From a checkpoint of a small transformer trained on Wikipedia: 14 layers, 10 heads of 32.
MLP neurons of a small language model. Each row is named by its layer, matrix (gate and up: input weights) and neuron, and shows model dimensions 160-319. Each number is 128 + 32 x the weight over its row's rms, rounded and kept within 0 to 255. Numbers have three digits each. A neuron's up and down rows have the sign that makes its largest values positive.
A block is one neuron, or neurons of one layer that tend to fire together. Before each block is what it responds to, as a language model described it from the Wikipedia text at the highest values.

Responds to: End of introductory phrase. Commas, closing parentheses and final year digits that close a fronted or parenthetical phrase before the main clause, e.g. "in 1985", "(born 1 March 2000),", "Using English capital,".
L10.gate143:137073164137143151163119121084158153125108102081070149146074199133071133089138132135137195160127139092108183100136149154128080156094086096137075119090141141178091044132138086166154113094121105076096109161124151114151128084096127141130142048147103140101050160109114170110114115086081160162143092171103073135102142088102090125122093145153102154098113063128115124088156087154151119100184163090115187167120077170132095132146106097167122130125136098118145125142188177110152087136093116
L10.up143:156219122075123156177075042089149114096171060179143134143192137158089100137117133144070135125181135161122114115142159152163075159130145111129122098157134067109136093133110117133147117110095167145104102152120140152109079101103127122134060159156072134153134157167145130114114108119156132143098091129129103099107172097115134145144120086187091130065106106099126175042173097113151094130120113086131121143160111145140125131190093083151173102116123178162107108126095137110131182202142135
L10.gate496:163103163153134131110117110146137126087105111150151137027149099092117127160107131119062173147132136121110103194120081109144155151125088094106122136121117138119121080129130119137182068133128137115140133108097113144179159067105159159074087091124082157119091109118143114112140141140114155125145099146140105148147138071156167145121182197053123118121105125061145105085097133138100128118089185167174134164152194073067151096120152151115142144100108138090061135166166169107177128127168130
L10.up496:171134124109147036149099046114053207117119086129117078144150113128118138154164122168146088116163232172189077170078139117092129125132149110125176171116086117100153109101140119173148093094142113117134128127126133119106104157138175094088088117143147168169100185130129180148108189082086120146104169150138115151125134164148129097153148101148177117167107145168136135166137135089103173184144135067125221170101090173056121162103163131136154106174142102109093086127178221155098090148110162
L10.gate544:146144122143126080150023101127163167188092161119128158183118134121144153146112129134095153155196150129102147126143047064160173190112176127133102163131116121126116161142111143145136032138097143121074172113131160140129091070128115129113127124162125180083098152088136148139110110147091125108126157193183062168159114125137105039122129176072108100036100167113104136094129139143125142138144141081138143151133103157087157098157170097113105137185124136131075138195082166148119116178111101
L10.up544:116078094077109142137114130115106181116175106127152122176108112133148112125159163092150093185094134123128110134158111193131092106143118113114112111101165120122079095102131115162130134110083082152153162144137181184105165137125125125138144105136097058148117138086121107126150124085163167148106138130154170208206065140110153216158146138094150139156130133070167085156208093089092138104205178149119152110106151205098142137143075148116169138114164099119086183139079054141128112198098113
L10.gate733:122181123194148075152111132094175133120124137154138132090118126120114096112110130116108167166122143079105092113119124144158167162120123095128127099093120133156103073134081105141211120170056154139094093103141123128156092113151125178155080084174085099126157139102114127108076122114091134088144110148163119092116116066110118134072159158062124096063150168101115132068075174166125154127138090072114177174145133150095174099131118106099118144113186135096102114157201168151153118182149117
L10.up733:158146103098106114130095119134104130061130078126082186232098101123118160075151047148117107120060196156200105130093121142081127098135105058151166128159112127149168118159114149158138128080107097142064117152115196122096182132149164173112136083133105174110055184122126142120114130113097177106126117109131115148107076150115103161140121106125144140098101154109109185103147075080146106089224101166163162109106073120118172088061116115168158143124150148143125123107151081119157109178093144

Responds to: Clause-boundary commas. Commas, and sometimes dashes or semicolons, that close a noun phrase or clause mid-sentence in Wikipedia prose, often before an appositive name: "her mother, Sulochana", "Fort Sill, Oklahoma, where".
L10.gate465:184063083168114122108132088117102127132150122070077160106101130175078096145139097135128133139092125102116132147147189118150134129085132160119144141108081133093103113115091133174073125145127146101121168074077136094100122125071152143110121175092068139108122095037121123131101114164111113154157150054130114203077059097133130084100125084144118116108102104137157132145160104126106145094142188133156127155156112117126106107105135162180093178125194167169078109076162158136072137150102128
L10.up465:098106035151099111132145030172120141111133156076074158109122107061147113166181092102151112133127105126108093142112088095114113135070140135105135159164194172163099104152071159142122116155114152143129153113139125165142126147116182160138114124102067122106142137148141156077105144052101101076106127118187190163142112155158137159118099184084068088157128128114112146162106089106200124171126148194192127161133158152130142116142083102078156141077134110126130089073162203153103136130127100
L10.gate473:121122103136085095134094127114127128080156181139093080155091106076192142141087104055107189100131152109114076101114125161138125136052122115167088122146093116184182074151100146106148089113166111129090119102114159134118074119144105173098093144110091190079148148162182135137090146144103128117139151133091104137159183091128089051197165114083133150156118175127141141146115101123099145108103097083161121220158094076133156116078121172149161153135184117085173091162117153144122135203108074
L10.up473:142118143184092159078155111105172083118154096113119145156136103112141132117184180148124117154147138129135175126091086125144125174169075138091110138138071121123073158092090100162086173136091093070109101158141178081129177113101109117075079101139105156144108121051136157084102095121152125158164110189140050162145094099155162136094072142184121136111130105102106165162111080085144090141147094125139170160107080067076172091113110111105119112187127160075112129100209148058106140159165136
L10.gate778:099134174161107037132096091089116154126104110098083097164125119088170110143116122127156123124137125127175071161124093177162174080085105094180154109158110109161144052119172137085135139105082102140086142158173125170147134150115106124087131129124081145114060150127145093050133152071145121117123135131157073143169124166155112108140136200115134080136022115111085117110122142141118195136111111130178133102146093115135134070129126083171136171147160142145111149084101133118124121182092168
L10.up778:152130092100161133126198142133130148117098112059095079164076119085143096133168116151069074152146126142143093125127077105157137146151103129136113126241136135163173158145115090133147106091139093112141175123128212094117161186094158121090159124080071144097113110140170155157180118116122166057181123128126117148166108134154115119168128152155127114157109108131162148156101083076107152172133169140171108163189138089120176100076131091081175172071161070145075086089139122145112141123149152
L10.gate800:174129128161105154127135112148107106139042105102138130098135142117111125161134155160140176143112132082050139103154067103159196138107077124131166159161117115127111163109086170131137087109146120096071145136162183088175125113081140137117173083137092152116118139100131127141096203142167074079173090154139098101112114046163162093164163147111146136100121186110154146062108108107109097142115126160113107184157168174104193083156065133171107136163128119137084080177146155169152180097128081
L10.up800:141112101094123153116134112199080128106120149120148139133177111135073165113082147132119085104118116154145103129125111116128187074095118107104170222148114123115169188116093158133081129135164114127104100110128148062150128154126094160090146066120143114138124099140137125108136141066206132052156091108143147128126118160188146137194098057138116112157065115196139105115130107196096160164149184133123163197133159086153134097103137104161129118095101129083113085125101050068063205131169177

Responds to: Comma after sentence openers. Commas ending a sentence-opening adverbial or date phrase, such as "However,", "Recently,", "In 2018,", "On June 7, 2024,", before the main clause.
L6.gate81:204113137120136144179134118110124210128113162093140096122096122130130109109131130084147155121090125112107178129173119142131100128120174174176172140093161094133084103094070177135153129076107077125098090145110129140162157116117047113076158127112103106105099131068095138100187174130109167094088125105122102102101159131145137071111067126137117117156128149082143080126175128134174236084176119124138114118147148117161135144092099104146161181180164089106143072127162133122158133149125163
L6.up81:177177146192123131137126118183160067078109118137053126099210058104090123134177148100136115143108155107124155131095183201077122061183101093111127133162091145094144083170153093107090137141138119154112162157091118090166146145084147163090106129100168121178121173098115122114109110066100070054171121142099128119133118111174131109111117147094146108135089137135102149130103100141156162111174146145096146030071166123142173116124087142139172158133096081114140146159124137117175152096106096
L6.gate399:143070144148131121151115160151150131106098101121151159150120082137113082141145174166185141110083132129139098115136154114173125133067160105107080124157132154103079161159103143137124047122159166127103156101179145181106157119104170129101077143117132099153209157146114111130066133097091145089174148145129165130126141102102067130127111104133123101123102142161136129111137085100188119113190140047154121115090128142093102165157129107048113244138158147110165105144181108142118106141150142
L6.up399:121144101158082163137121143149173134163131138117203096137128093140220127152089115164145048105166088118213122057080142178127135151098116144137128131126119118124122169173074128159169062175089142138102095146126055170145082079105101127175132172086076092133109175114135138103114099113156146105134174087194119143135175097125159128165119150123124115119140089145156144146144190147092145140158108084111144115094112100106098168142081111163154190191150123096160163121147153094066169085146127
L6.gate600:103086104108191129094136114113165148174062143162132097181081178119142161111175130112128141151117123070060088164151103108192094141144140077128078157104133155131133104107142119034145152129062181134049147101160132158151113115123196150153164136088119156103137153115159116129176131123225104072132136145134152113095145162120186158113137091139117158135136102124081112175142177156157172105141121121127120116162125173154137128096094133113150115170141181129119148122174122162081107123123123
L6.up600:166153134115125082145140069071144101138115122137127161193213166179119100122152100222132103157157081158147125148130091127138121095122154148164112159064167115070125124154149092134062121142085135179104105124176125128073125137173125077137112135091143103099125122069155082121092139075067098153118108141132147123140174124118069154151106124090174094102187132105078158128111135113155179150121103164111151134082178133098155115095072134068108108112132176119177133087101112064095128131120101
L6.gate820:126131133093173101114080104084108120114059137074107170142146134101119089133188100102087109098045166131134181128174063132119125106073147007144149162148112143144103101128146163149152097122074091113099115120177152133146117112116181125159108132113085113072141199128134154112068148117081183060132146056096075150115139093122129124136099098125137095075148135117081117061150082148114116098159138104115130152104111126167168080144137103135165159153154108161099088075150134098124120164120062
L6.up820:129137126191143099147131116113136157177120164106150175131111151168138120119146113106107109179081146085099145112117116147159135135087095118057086178137149123145151068069107071102203078169091135120100180127131126119139110078109141112152128203113116079100100109080157146122079156084106143110194126100143124148144170066104122188111169127134136132132118164072185178112120076175124115136162153109142180120152118200109132046150093119130147167127158099142096096141189148115059120165126125

Responds to: Separator before alternate name. Punctuation after a name or term that introduces an alternate form, transliteration or appositive, e.g. the ; in "(/fr/; La Sèrra)" or "(蒋劲夫; born…)", CEO, Robert.
L6.gate26:146126186093134120124097130117122169111137150143080094141063151095139094155166169092076151106106200128067167160088124100073178145030127072166074110068129145131115122133104087131090136095140082095150088085215205120131119142156120179137094151101117127131164137137138133117145210138081143095143110129129161163134133133162122072163139167137089112099101114155132159139162170108122148109141105127208135214124073084151156122158136140071141103098109121062073125104136052101164123132180150
L6.up26:180148098097126152143143068104135129129155139074140127148083137142141117181124108124128120115084128105176193144147115080136143166079047129137094157137122094091151124144131124125156112132098110147085139151148156166080189112124081139089078181092166093106169112023130100116135143114149143149147133190094138098120164092126158147146122154131164128072124156106141164092090084181179129125150126098166091057189078123126163063083171111159169155186120159072147081108138123140073175194089179
L6.gate253:124110096123147124122170182143132130121114109111119158150133172157122135115114143156129139070137140185102138192138118085168184144095093084112097159102134118134168142105107117134147124072095132127092115102124095119155229153132111129145094147135123125065137140099110100105153144057173103109132075096049099136124077137171189182115090162141159104106076118134155112070173162071137144144151109085161125142122157158139098140121103086152070165118131167171089097081126149138106123112154171
L6.up253:122212073103131075157113090133092170152060124129079126136086024142144133181122129144109130152107174137191075142146118115103097100105113100128083111142141083136170105131135123139166117092131072156129119119111186095103122094114137139124106092136166195103172115114123118163110138171150155115144133086151182130157127166109144125121120125128172133050113100095157125110120180115085132120147138091197149132085067108099108059141111127153158142158131141190194088122108142144138161158120147
L6.gate365:137127120144148088167167078100110134163092158091091099183146109138103093180084107148168134048132125184157140097159142084117132130143139095125130117128134090167141188140091113162119070117141122147105126116116151167138156137150090111178131094104121115065117192106146185150174154158152159128101137112085135110142175140144112157073121139109080143121101141149102115175168157066161181100105114095166152143097107108157129098128142127121139130071114122058113149125117100094144184133077120
L6.up365:117072137121167113155124092176103115112167148156105132153065075137144196127149157130076130196134087127092145163119149095148107107109095152100047128182116111122135126147100140150181165080104125198160086147146161093134157111135085103131116127103165098113129154158125117115120106092138126095194121165089157129132134154126149200089151127089172060152118199087141080147152135131059126157125145150176160128100100159098149065084105127124162079150147056160116063171081095171132139108175175
L6.gate370:101118201086139101228155140081111126125116170140112075136161157136096069072175114125136180113133113164115112144106044117207117171094133170140079112162099121098148144121116135212137127098148149125119198075147156139131131075074147126139103135091098130064112130085110117082126149141123147127140087121101141100138129176119139118142098125118108091097127064107107083122092074160149117126176152138160134112160137091100177110137150126121098118134185106083088147113111162152094120153143156
L6.up370:159149139054150036074175123131099130188133124081117107201059101142154118127110088126166126109128163081153106134129144122130127056124140089157113083115131184176149092107163123173131182094074166141095096114091115146136155140133121092091127116092172193065114095134155146169100115140075059114102111135155180119145096117109104132036197145117118117255122125096057140117124181121162133161052156100151134078113148126140106070112190113103104151142140112115160134115129093103153092132092121

Responds to: Time-introducing prepositions. Prepositions opening a date or time phrase, usually at sentence or paragraph start, such as On (November 19), In (2000), Between, By; weaker on other preposition uses.
L10.gate251:136090105145140137136137122122127130167113088178124182107095098144125116150170144071124163105155166086089086165183189140104073115133156163182115124175192118114126132116141106121149153124142180117136117093145130142141124083109096148140094116144152170096130119115140124118108143128128060137143158099114182170097098123108149148185155078055140157122080142083155178127162130140133119149155114092121098096145159158153092156086173108142089114129104142157094163132130082164118134152139077
L10.up251:138067120153156139078151193108164164153116088136133116076110109123139097126158107120095118141139152109183100162148123143106153083126129146135169126088151167156118108107129106155220148185121155100129100157149131146205161140131112149167114155121084097127084119100082153121167120139114110133119148066122151101137151153180119163151122105167050093191149177148110086173110129104158144096120124116156107164163150147185146107144122109123093147084080100095163129134133143159120110177133116
L10.gate589:122098165106118153090150143119097141087067156132165111101120134110147124165133189101071131124112105122103188114117060162152157120138153077155118146083182137151123110141129138181161139147105120096120132109117185159097152142080141133120155092127062199098129127100106086129164083121166084157115155167101138160167139095141161131097153170109108114100186199111125093085200096099178205180162134084129121152165147144031125154103150079171112136056142085082151079129149136094184170100134079
L10.up589:116140175144156088173157152093159152162093146165165160122083152117156137135050117064106101167204128107086100151094070118127094130173124097124112095112166137112123097160114181101145161093039143161162135115140151109070188069152107070170104131134145128158149136148153134095099154118146104123158168131144094112177147090135112173116120144135160128124128158082119155159109176099167142212118106162043148122079163228159108131119122195119157160124120108123148122131154075126130153130133081
L10.gate667:181114091103165084150118142113120146115077118132092179150105139093101112123176081125109098125166139119108077123142131133133052113121130176107133107117232126205069075064123114149188173159122150185119145131148144132127131110146142100126087139148134147153093148080118099133174136168127165166186127159114138139195124082120099157123150118041165121075093140109128094087155115142168101066192127142078157138114068157119127108121172131086153149100144112058100106140146143157129121191123062
L10.up667:095075120147159103093153114146090136138155104110161103152097123106186123161162110105184096119170103127163150122113175110145073070191134132149199090088154136149152111073171112140116114084107131090124120124062096184131147132088141123129088076060166130139155164168114147103157079078179075086147110076090174089129159108088118127147154068161146130173101138154100109141109115178137144168088143134158058161131139142198100163067092114145119145091129121093135078122166092139111118089173158
L10.gate739:114102143146159123111120163167081157159100110136134187094058155146109135112185104178155113180079063094120183107081086098130066094099162105123161174148205133127104092126095153110091155117133080166121143139144110167100169089128125146123074118052136200157096159111140054110154159138130111116160084181112160134172125064209145155110126086077086144147079154127089142189101096113141153082129129087113121166138129135146180126057203078169107156070113137124165136162184153166179152157112175
L10.up739:118081142112142101170132097072159127172129161101154093173087126135118185121126107160095140175123081075099130116126081115131113132143200147138120135127174122176112104122122169118076172135145130127196106129178124124096112160123150107255130186097141161163147125134107113121150151126056110141139093149116105153121078090170119080138143155098110109133133147143104147118136160098063165106180108067130107113119119192125118113118143089154119117128123189119140165124076104184201177105116123

Responds to: Plural noun endings. Plural suffixes on nouns, mostly -s or -es and also -ities and -ions, ending a noun phrase across varied Wikipedia topics: perform-ers, Commun-ities, SUV-s.
L10.gate341:035173126093174164113078123131128101132126150095147142137043155125152186180103164080114134107133101128102100135118174136123175119146122179204097151055154134151124135148088113123179080146122178149169192066183128142157121133158166154141090136101157147194097142122096128078123103192113161081127102157133135108145098120155140161115162181102099100158164131073143203205111122113165133143114137154126082127090125092082152137118152116113168102053084121125142120110159085136135045102126162
L10.up341:155146148130158168171142213119101122177157147104183168101085180110135153149149184103082154106056094094107170055112147161124074183101089113153091114112130116144136099123121084099127166118162118106131133114146138192051087198140093073112145126131126099133192121152170079121130157088179171105124112159112114148145113145146137128143072147097127142059146157111154130092192163179152188113139113114166151160093173122120109143162066141096138103151166166134186150142103167062110129126075106
L10.gate558:108153137076120107157110096114074149083116183083155110095130125139095115204122122103125091137091151109110142091142097060164200094102164103188192102107175115173142136142119131120173080120130119110106196109142138160136138081147180139133139145123076170116120142098146137128067132132149103148145093178177105128105172133135190135165149190108092118099101177127190157165149145089125111104127187133220123132078129127136113122121180114176107123069129142125116136102153117147111121101117162
L10.up558:166156132120171161154123130105112112189109154092134193115091157158127144092131168094096127152133107098096165098152211153157127114149173180149122192104160157070113155136126125138128130144070145137165133122132080158107142114097177092161127159094149126153195073181108146142129087123120170104131106172115130070142155153160100102146083136117108144058150107123159128146163150141164170118083124114110088123102124092174102176110145121109090135132079183164121130136201157200066153147140170
L10.gate668:131157173103134131088090169153086099137166139111179175092077161162134132179161159065133133119043118080153151117139103050134111133110141089166136155079147163142128174125096117177151121082087152094125185050088086153103151137132154193181123162083088208134114162142156088120106109164118093140118122188120127091130102130141184129155111166133153068051141153119182122100160192140154169156149172135167115150083097108179129186079203092142098134109135148164152121116181138157098125159106174
L10.up668:050075106085150136153071160110120130111151121169175129155071129111123131138128132143100130123165124113197172082111108113146122113145108072155088169104119146168090143171075126167146109138108077136108165114161119098084165090131104082159177156085182063129154189101117136116109130091078120163122141160152163117111141092127108166105132072088196151106128132119158219137098177163119108169136115152092162131065109064149056083143117130139142115138125142115186147109152083140070141066083145
L10.gate672:096143110063165113085122150079126136117182178116141097070066130145125101203100146102117091124153142079132128118152172104147113191116170086210180160075130139139178131125154132154132069119097108076149112111135102198150172123159104128086106112067087149204089143139081120117115132107121094140129086173139207117121089110094185104173128130150126108128082127073181160093119144120110132157102156118166105056045154133113182138138170140076132144143132129112146123138137109132110128125152102
L10.up672:114119129166157185170152145132093148165178093133143136093121108197166133087143158050173123173117112084091105083115139064103098093036155183172073203199099138090134138100117115116115092132096100095146140141104154169116115079145174095119135152122162087143224112108170122142141126086094130101136172162098141130115166132113159091129119131096104143129159080148130145178156091121206107214129150139132082128116147144113150197144106100129069121102159167132126176090141167167118083137113136

Responds to: Place-name first words and digits. First words of multi-word place names (South Korea, New Zealand, North Africa, United States), especially in sports tables, plus digits inside numbers such as 1993 and 96.2.
L11.gate571:125105151139127133167172098163143131102074162104157174114129122132178135119150146133133176108105095121080106158117138161105139082113118127103094127150099160116163106166132093100130182140149122136104115091175154139134170127091140127127089153118111133087156159162091076077157181144144170136109220112116167124148128083157126119078107105116133119096150124173089104082197155195160127128149225101103118119140145088150147130166102103134035147161089110125101120136130144097160131137125163
L11.up571:115143158081146143108141131164125190137159123142114145149130125167163154066146131149178160175149106106112147101150123206170164164168145086098155136158068119104213107128107155086114123200083169089153096127121114129150089186099105106108148086134128099120118103125152097084150108085176129175149161132103086195105195123090128137095084110169113120112077128148145135202194110165135145096129129092137108065134131140153157109171101061116128147167066084109094088144148104110173164177156172

Responds to: Final digit of numbers. Last digit of multi-digit numbers, mostly years in dates opening a sentence ("In 201|8", "On 8 May 199|7"), also postal codes and IDs.
L11.gate383:137137104083209108191113127119138090095065120130155147139199162166157144133112120092111153102157124192200182179139089071157138158113165070120108117117149154132123131094149153151157093140135162130087132099129152125116168104111187117171096154128083142074175175093127174114115119106150176083092089137124183126149066130155075088143104136155139112084116137165104124119177168137140120135109146190102094101140101124163158115158129158137161142145130115157140126169154136128083155145140133
L11.up383:130097099121093077117170144176130135157148111098141147148128129129125149094187095146086138185117109118107124088142121150220122123111095049178148153168167142094139120096070157054155149137075141091138133121139113112118148160149105068093092082206097107115136177076096129116145135140130023102147090133110104137145145113144191149133085117137154119085162138058133121144165160146097128122074143106147131117049070131111092148085158033180113102079145116166140107096117053111153117084147134

Responds to: Split-off s fragment. A lone "s" or "S" word-piece starting or splitting a broken-up word, often in foreign names and species names, e.g. Ja|s|ser, Golit|s|yn, s|avanna.
L6.gate218:104173150051181163089112146064124135160136165129159122114122161133117102097163189147199099125106147140086104156047084099148070145108168144172115130079180119169133161148138138170089135047125147138110165071160134143123136119086133169179126147106134168125070134140167094139152116126149130122112112152151158115153168124111143176134135152040177155184118176107096176148115120161126148137189118098190150142121161176163134166087145105103130155083132121105164123101093097113147101098150172
L6.up218:119086116138123096214171128177107121131133108140037144127111102124116129158126107177152103169111111070177155088111124140156116093166138136168196099133155171114141150125154081108138155168120049173161110106101091110094097130150124182086114123063145091117058117116155128116186133149114082181116132142137134150134087108099180119097044181064104118112185189113146142143113113118111122132124196086126200101134102073099138072147139103130163172130105114151129117077160116101144095125114121
L6.gate417:150175159144136108153109089158088065142194172135087117160117083137109110151096118114096178112094108146118099178111110143112142156089140126168164151077121131102136108111151113138115108118134171105130168124126163112138109133163127093155073167101114096121134202044121084119077143126129147186144144107106090159153117146171128127168143143095116147124173075116129153120138121174162145132161142153179179123099144180169146124154133077069085171107127082103182208118139156076087109147118128
L6.up417:119199146076131174101134179137141109159162132150178133143067184153107121111169167133146076104110081072146127154079103142150188164134070157104114111129144107127114130085148096104114117093169196131148092120154081112202093106137137117097120104071126085093162087073167094153116128117196117163170103187144107211092111179129169122109129147031112156111186147143146128105156166135107146106181154155091088101134128110138142119120055094122096120137109129151129107133192131071123104112113124
L6.gate653:126110157117130111161160150110163098146141160139122159176171139155143128128151198156153116145120106147143088174091121137151100111061122068082102109107146130125107114145141140154135105135135142116114147082172131118165127145135152140153102105076112153079200167155180080175124115133167172144130143234153122142156130107134117188141092151135113154142115092121112188149184102150107190163126176088106134150065089113159128098177079077150104174123217096137127119110139141125119138110197105
L6.up653:109180136084081149194136203127100131121148159128169130113119122124119084159081093211121161120147190080219094092111122128120115067078137182117107111131118157080119170161078079092094105195142152123101091091165143094145145099132135074097096101066147131095113108106123113135075127066068126131150145106107189142144129126078134142145060112102122097101147091080082127095075143083061136131120146010154126098147108103125126193136113121156097088110087088160182156147166162128145167102130134
L6.gate698:092155200065160085134120125136136094132127125108128162159145184135139142186145178140143125084143049152170188081073139148126115161122112089158203091101120094112090068099108114144109090087128068132033144095174108149119089126081197135125119093131167178108129152127171119142157060104159076157106141154089134139129154137133108131125095161126146147083072083175113129163202179173143188130119178105166132123060083134058117104102135117135134144130171125120146123122155146162136178115109158
L6.up698:080124119126135130119137120149132090111129085155167141134186126141170067170127083101099142191153174126115161136105177110103143146162137106132112152113115112136122132128163133141132152122115090121166030150132129141125180131126126089115052160051117077136091077136173154144123202073098107151114126133163195094120138087076178142116065121167146114117133163092162105178128143140135106148133123127103135087102142143133119159091140121068117115128060125127112096116074091135115137144118165

Responds to: Name-initial pieces and "on". Opening word pieces of names and words, like Al-/El- (Alamo, Albion, Alcohol) and North/West/South (Northeast High), plus "on" before dates or places.
L6.gate190:149084114120173126114113157101176077138181133143175112108143103164093116166144148171111112099096089159125158114107139178128099095120165147128127139099175115091180162094180102137088067148159111082155153108152142172143108193116105129097102126047159140112139177119113109100156155137110125155140121126071143158158121148123103146082133173110096094184110169139139138180157181167114112173116167135129161141126107135139172107115075094130101136135092064117074148182107022090151146182195203
L6.up190:163129087109156133102158164084140098164150125144169144134150081171073133131118126151094130105151086152095118157107194159106126119171139128106126130122146114163126136106219155091082106167076133154121112141124101118149094145131051171067100185081159114169127129145083136111119121155122046038152165124100141102166167180075131134089091159188112107103116084116156094160179143148107149123119110172073135101082154091156130196177083133158142146124112110090152152145101075101148177176106096
L6.gate340:114094140141130087209110104095125159119182105213140153125133154155126090108121111143152126125103128126077162138117024216120181149099128116110109107101074111099164103077194120078161153137160082134127127105158136103206147165092131128090117130122136127115113153103137118131154074126130113115110087142088127124100176150160171149162195118045146128103095164175101077069162096108115165105130143120136143131163076202096156118051081126185134085105155115148149189139169085116155149141138174
L6.up340:121116117134123119148152137145188133135172121101106151094096126112170114158084144188143099143116133128136105170126083130139101106152138142168181138119123098164115101083047157099106139154140089137110167177162132137136094072128139169146133115175155159092159131064071131159089081146131102112149097102145163114105126142179155142113132127104164119156084168166096142124113181169141203109150120127108115138117118116100096100116112102141083167149130138105163146136159174158136151165063183
L6.gate341:129150128162171076151114077070116086138108177070143098093157160138150107194129152157184128136121090109118142084117140171180107082102105190111115147134092158107091163094120111133165055112090157135039129114158169128156169147092105157129142100149159138061173146161116135125141129117028156180083165053073114146148183136112093127104155152098122119130097116174153071087200139170135114175104118133110172109100110136134148108122191130191134202147150128078093112102126092186200146088140140
L6.up341:116075091145117066087129199149093130100127180123164062113149212138129131086121108078144179181106087096156166107114102149094127136148107127098143151190117075153106110137121137109126106103196146180121140191179100112116178141157228098135120074161123153115097100107147100064171156110046193129088130104139170177138126117126145111095173129134075141105154086168048131075135098117167114172183094139134062101103079124153132159111124116129149168130161104109186064181162104132165155150098170
L6.gate530:152119130142152128070109163190132059111116156089132184151166160177142096149166182131132063136107128139164104136181133050096138128115189145114124127170193193131112101051104072096191136164148154132151141073178166098104145113153177081180084127150129164129115112135137089097183177090110160099112084133078147172102163104108164130146122130176130106104102111143161123146096068169110190108075089079129149144119133123142104121117120112118151132126135192114147135100096089121049143187112138
L6.up530:068157087145108062162172197129093146131091095168112166095156083120123143109149130176172155131113105130184165107209084132103172151103093122185128101131141099139080129116140110123137104174175152121085092125168162162125139084111121129153127214104104183122087142084221104153157138123102095133141144145138147142123129165144126150104127101136092088126137151120097133128153123084119130148119069116139124108117122141127165141125182134124152135166116169111171121129104142131155147173089126

Responds to: Clause-ending comma. Commas closing a long main clause or noun phrase mid-sentence, before and, which, but or including, as in awards, including.
L11.gate335:136172119107163140077143089097165115159112114106111106211112136182176169136149110125191146070123135090080184130179091087175108093061133106110201119119115155128221143119102127094089113069124073109156128142134132179097152169113180114103091115076084149105107176121163093059173154080133122126154146132141137190116123157106207075170055108154078089099143128128126073141141173094134127121131123111139108162158147116177152121101197172109130187157121148081131063108131096185142107159156105
L11.up335:137129136123091109091105089132147109085111170187088135145063148158135123159104138124066208102088109170114064087148110099104093147120105183137162159187091197119135122114139094139161134117145074145124112170111127084138152141203146135165109124127108197177096110147142134101124090136049136120129087102111160083120166124112101131144154118120125113161143125163153118138103095066168184121113109177188129093144119124123105150116137118139121168118140092145080121108152126097126062129095064